MLP neurons of a small language model. Each row is named by its layer, matrix (gate and up: input weights; down: output weights) and neuron, and shows model dimensions 64-127. Each number is 128 + 32 x the weight over its row's rms, rounded and kept within 0 to 255. A neuron's up and down rows have the sign that makes its largest values positive.
After each neuron's rows, "fires on" lists the tokens most often at its 100 highest values on Wikipedia text that the model never trained on; "fires before" lists the tokens most often just after its 100 highest values on Wikipedia text that the model never trained on. A number after a token or word is its count.

L16.gate73 [140 147 140 116 139 152 152  79 112 186 147 194 187 124 140 182 125 176  87  43 122  86 134 154 129 110 152  87 117 109 124 117 150 193 114 150 115 188 109 142  88  57 179 126 122 136 165 135 114 125 178 141 108 140 186 177  65 106 175 128  94  85 142  88]
L16.up73 [145 130 188 139 110 153  62 157 164 141  77 138 101  86 121  87 133  71 148 126 114 130 105 134 151 130 140 120 135 158 203 146  93 117 159 150 182 149 110 121  84 172 139 150 111 121 106  97 123  75  97 100 156  95 144 143 191 113  88  90 133 111  83 144]
L16.down73 [ 92 109 127 134 111 139  95 161 156  73  94  98 122 113 135 100 138 113 137 163 122 143 201 107  91 223 137 146  96 111 183 125 101 139  93 155 112 128 128  64 107  89 130 124 129 156 164 223 162 114 140 146 146 142 165 112 129 121  86 131  99 116 142 154]
fires on: "0" 19, "2" 16, "1" 14, "7" 12, "5" 9
fires before: "0" 15, "1" 13, "8" 13, "3" 11, "6" 9

L20.gate407 [129  95  69 161 172 161 122 124 157 156 117 135 107 116 160 135  69 149 159  98  93 153 171 144 121  50 144 121 141  97 149 136 132 117 173  93 167 145 206 131 110 198 138 163  86 133 129 147 126 156  55  67 139  80 125 102 115 121 153  97 135 129 142  97]
L20.up407 [ 66 110  85  63 125 123 129 121 126  63 120 103 169 131  56 115 170 160  98 115 108 128 122 151 121  80 130 172 106 113 144  96 144 128  93 111 201 184 173 153 141 172 100 111 132 139 103 159 172 135 164 160  76 119 108  83 159 123 140 117 147 123 142 185]
L20.down407 [ 53 146 136  87 210  95 103 120 129 115 144 148 132  88 141 180 150 103 113  66 147 164 124 130  98 128 163 145 129 134 145 151 118 138  94 121 185 132 119 206 120  97 147  90 119  82 173 154  88 134 135 137 124 132 114 140  83 156  94  94 115 128 116 135]
fires on: "2" 33, "0" 19, " |" 4
fires before: "0" 51, "%" 6

L19.gate240 [131  99  99 147 171  91  26 130 170 124  91 141 154 125 129  84 156 141 125 140 125 179  99 149 133 144 116 129 112 128 123 211 149 189 143 160 162 120 113 189  92 122 146 138 155 139 119 156 125 124 169 181 168 185  98 145 163 139 131 136 183 162  90 108]
L19.up240 [121  91 126  74 121 113  96 174 129  97 122  90 157  98 148  72 126 109 151 149 106 121 106 157  82 118  47 170 176 153 112 151 108 170 143 179 150  64 153 156 151 106 129 157 125 160 145 116  77  98 156 145 109 230  74 150 116  97 158 123 115 177 149 194]
L19.down240 [102 122 135 103 192 136 152 127  91 122 129  80 132 140 124  77 100 148 130 145  96 167 132 111 147 161 106 143 102 152 131  98 136 111  76 125 162  83 147 115 141  99 128  72 167 115 181 157 130 188 144 146 103 148 120 126 104 175 132 133  90  66 180 126]
fires on: " " 63, " (" 23, "^{" 4
fires before: "2" 51, "1" 18, "3" 17, "4" 10

L14.gate473 [125 140 205 113 182 161 123 159 148 158 183 114 118  90 154 120 127 159 136 123 129 126  62 191 115 129  67  82 114 140 117 126 104  91 156 104 146 163 144 122 140 109 119 128 146  81 131  89 122 179  93  89 140  91 117 153 133 114 105 182 112 116 118 125]
L14.up473 [ 45  68 128 113 152 162 101 147  92 154 124 173  98 129  96  87 119 132  83 144 140 108 127 129  69 121 153 150 104 115 138  91 131 109 107 114 125 175 159 116 131 136 127 122 167  76 129 105 152 184 119  88  25 105 108 147 176  95 130  86 118 159 105 144]
L14.down473 [150 116 117 133 135 115 171  98 212  47 159 137 120 126 123 128 164 110 140 152  72 120 105 102 115 146 109 123  80 136 114 135  84 108 147 125 119 162  68 154 127 139 106 106 133  81 166 140 121  82 140  97 146 239 108 102  69 111 105 142 168 104 107  89]
fires on: "0" 98
fires before: "1" 55, "0" 28, "2" 15

L23.gate274 [196 134 165 182 158 111 105 143 173  96  74 173 131 137 109 160 145 134 212 114 168 149 179 125  92 105  84 103 120 116 115 114 133 137 115 149 177 128 128  81  97 188 169 134 180  70 123 143 125 120 135 108 166 143 122 132 113 109 141 150 154 135 137 102]
L23.up274 [ 68 111 148 123  98 136 150 184 134 162  81 138 145  82 117 126 124 168 144 113 109 126 162 112 133 179 130 125 112 170 154  89 102 138 215 128 111 137 152  68 128  83  85 171  84  96 114 104 123 147  90 141 113 103 129 160 132 131 177 103 159 186 184 168]
L23.down274 [133 110 147 189 101 169 128 121 128 193 155 109 132 110 185 131 119  95 146 198 108 139 114 115  64 124 157 141  60 163  75 121 108 109 133 234 152 145 154 132 125 120 183 139 144 181 147  99 151  90 102  87 147 149 123 141 106  79 102 119 109 174 182 148]
fires on: " " 67, "1" 14, "2" 11
fires before: "1" 27, "2" 17, "9" 8, "5" 7

L23.gate516 [ 91 145 131 135 145 156 110  77 174 127 100 136 207  84 124 107  66 135 217  85 139 116 148 125 176 113 117 139 123 168 122  65 120  74  58  74  84 134 151 164 123  65 147 129 100 118 159 118 127 142 177 158 112 143 210 190 196  98  90 132 121 131 144 158]
L23.up516 [140  80 129  83 197 163 132 144 136 153  73  89 117 107 188 148 146  79 125 140 101 109 172 138 119 102 102 113  90 150 168 131  98  91 122 138 157 121 102 142 134 106 137 186 117 112 160 133 114 152 139 210 135 132 134 153  71 108 128 155 120 130 125 131]
L23.down516 [177 114 117 129 192 119 108 154 114 166 113 113 136 148 134 126 109 133 166 213 108  94 169 128 107  98 139 131 106  92 180  96 139 119 175 108  88 156 165  98  86  92 122 129 137 178 159  80 167 136 147 140 135 139  69 144 125 137 103 122 196 119 117 159]
fires on: "0" 87
fires before: "0" 45, "1" 30, "2" 13

L10.gate280 [155 172  98 139 253 146  96 123 147 159 159 195 114 128 151 157  61 168 135  95 100 115 106 132 108 103 149 149 160  77 157 141 117 164 157 111 141 168 116 131 155 138 150 116 184 118 110 167  86 130 173  67 149 178 139 157 145 153 106 158 160  79 130 104]
L10.up280 [ 81 163 138  75 134 142 108 107 192 135 109 157 146 141  88  79  94 138 117 103 131 113  37 198  53 123 124 125 104 142 176 120 150 161  80 115  75 112  48 192 100 145 126 146 131 113 126 135  78 168 147 149 106 133  97 160 177 173  83  88 145 138 128 166]
L10.down280 [106 179  85  66 178 151 127 166 133 100 120 167 172 140 131 117 136 160 132 149 133 139 127 147 169 106  76 101 114 146 139 164 131  76 158 149 103 112 124 140 114 151 118 136 123 165 141 137  55 144 175 139 154 171 154 100 113 182 133 125 130  64 151 108]
fires on: "2" 45, "0" 42
fires before: "0" 46, "2" 20, "1" 14, "3" 4

L22.gate151 [124 186 134 124 140 188  89 131 161 109  94 213 103 116 100 190 155 136 120 124 138 101 188 130 125  78  79  97 139  74 148 134 162  79 148 141 111 142 158 104 124  95 155 153 126 123 135 158  89 110 120  83  84 186 185  99 108 160 117 105  87 184 158  69]
L22.up151 [123 100 132 167 200 109 140 120 165 184 153 146 129 141 171 121 138 188 104 108 130 130 147 173 149 142  57 149 159 162 108 154 159 163 144 114 107 166 200 135  64 113  84 100 127  78 132 156 128 109  74 111 100  93 103 172 146 115 129  79 144 155 128 163]
L22.down151 [138 162 127 103 154 158  90 165 137 127 119 132  92 142 100 163 123 128 175  37 219 137 136 132 101  77 136 133 141  78 103 140  81 140 176 120 156 132  82  95 146 128 176  77 155 102 104 167 142 150 127 142 119 140 166 141 139 123 172 140 171 178 135  47]
fires on: " " 96, "2" 4
fires before: "1" 44, "2" 34, "3" 9

L14.gate229 [ 59 156  97 162 113 103 207 136 147 128 143 117 152  39 100 110 104 155 116 151  78 158 152 115  88 106  95  87 165 110  97  82  87 150  77 159 141 108 121 117 107 130 143 134 141 189 141  44 121 148  89 156 138 121 124 151 142 115 100 112 124  84 146 178]
L14.up229 [138 154  90  95 130 182 139 193 171 130 111 106  73 128 134 140 104 101 147 119 118 152  93 147 152  86 116 139  82 193 165 110  88 143 132 107 127  81 118 130  81 129  51 150 170 127 108 161 124  56 109 117 186 142 131 127  97   0 115  68 127 107 110 145]
L14.down229 [111 103 111  99 141 172 116 174 146  45 142 159 120 136  98 153 146 144 128 127 100  43 124 130 108 126 220 111 128 153 168  94 120 134 146 133 136 115 137 128 152 100 105  94 131 186 131 148 130 118  89 177 169 162 142 191 150  81  43 165 144 116 150 112]
fires on: "0" 46, "r" 7, "2" 7
fires before: "2" 19, "1" 14, "0" 14, "–" 11, "or" 5

L17.gate233 [139 149  98 125 168 162  98  81 169 118 129  85 125 144 119 160 158 188 149  91 138 139 154 167 154 105 116 110 145 174 129 115 116 162  90 122 175 159 127 148 119 181 117 105 128 114 102 136 121 120 117 105 147 119 112 129 118 119 123 203 147 126 149 144]
L17.up233 [100 165 145 150 204 190 201 181  98 118 117 117 123 133 100 129 128 113 153 102  86 160 131 149 108  91 135 112 120 174 166 200 126  98 170  93 136 110 141  68  92  91 107 176 165  97 136  98 121 135  99 121 189 125 100  75 136 104 118 176 110 134 203 108]
L17.down233 [152 132 105 151 219  95  79 155 145 135 137  99 158 151 142 183 110 170 134 164 158 232  93 103 176 159  73 120 140 139 172 105  94  66 113 112 135 106  96 161 125 140 137 132 113 142 101 115 149 156  78 166 135 115 117 147 122 184  65 108 195 108 105 136]
fires on: "9" 14, "0" 11, "2" 10, "8" 9, "5" 6, "th" 6
fires before: "0" 15, "2" 11, "-" 10, "th" 9, "3" 6

L15.gate67 [ 97 169 128 150 120 108  80 164 196 115  93 128 168  87  76 140 144 125 159  86 135 135 114 156 116 118 209 102 108 125 121 110 138 123 132 115 112 130 142 179  98  96 121 105 154 171 172 143 145 124 146 140 169 133 130 152  99 112 162 123  59 115  92 127]
L15.up67 [ 90 125  74 114 181 141 145 144 161 166 132  98 114 151 123 174  92 135 147 137  77 112 114  88  89 120 147 130 132 133 116 150 144  71 135  83 134 104 148 156 127 159 146 133 122 122 124 112 112 148 109  83 108  87 123  63 142 132 111 153 141 139 117 159]
L15.down67 [141  86 139 184 190 143  90 161 135 147 123  68  56 157 166 121  74 150 138 150 121 158 132 159 128 136 143 130 157 125 140 118 136 137 163 111 165 124 159 119  99 158 102 207 141 152  76 156  74 140 122 170  92 145 135 157  92 115 125 158 124 147 119 134]
fires on: "0" 36, " " 25, "," 16, "2" 14, "9" 4
fires before: "1" 28, "0" 28, "2" 19, " " 15

L17.gate141 [119 107  53 161 181 130 105 158 141 153 162 136 156 124 129 130  57 177 140  93  78 174 105 136 134 135 184 118 109 142 108  87  71 135 151 168 103 122 120 112 169 152 162 149 107 119 108 110 156  94 102 160 160 137 152 148 178 147 156 114  53  80 178 144]
L17.up141 [ 79 115 109  59  49 163 187 174 175 139  69 112 150 133  53  90 116 118  53 116 113 165  79 115 136 130 119 112 155 140 116 130 125 139 154 148 139 112 128 119  97  61 144 126 147  78 115 165  89 133 119 165 110 134 125 135 113  98 118 167 125  59 171 113]
L17.down141 [123 155  98 115 102 100 142 184 153 138 166 130  83 109 124  71 161 136 194  88 121 116  88 126 135  97  98 150 128  75 110 182 104 128  84 160  65  79 119 120 117  80 125 117 117 202 175 166 137 129 157 109 132 185  83 157 168 120 113 132 152 100 137 162]
fires on: " " 44, " (" 11, "a" 11, "\n" 7, "na" 5
fires before: "1" 15, "2" 12, "3" 11, "5" 7, "4" 7

L23.gate261 [ 87 150 151 101 147 189  86  87 172 128 107 143 101 104 110 176 132 127  76 110 151 119 142 158 115 110 158 127 158 138  95 150 199  95 129  60 150  81  93  88 141  90 131 125 111 155 140 132 115 145  80 136 177 109 119 180 161 172 160 105 131 183 145 205]
L23.up261 [132 137 123 112 161 113 142 113 101  66 136  81 111  82 148 145 146 134 115 160 127 146  85 148 182 144 133 184 164 157 122 108 102 162 178 115 212 100  88  69  74 121 125 140 119 134 142 113 121 138 136 142 136 147 119 142 161  59 160 134 142 104 190 181]
L23.down261 [139 168 148  85 137 164  78 107  87 110  84 163  80 135 160 133  88 132 184  57 151 161 155 115 142 103 169 137 143 173 105 151 199 137 102 116  94 164 119  82 127 109 159  96 184 125 156  94 114 161 155 129 119 154 182 152  86 124  90 123 181 197 126 147]
fires on: " " 43, "–" 20, "0" 18, "1" 7, " (" 5
fires before: "2" 99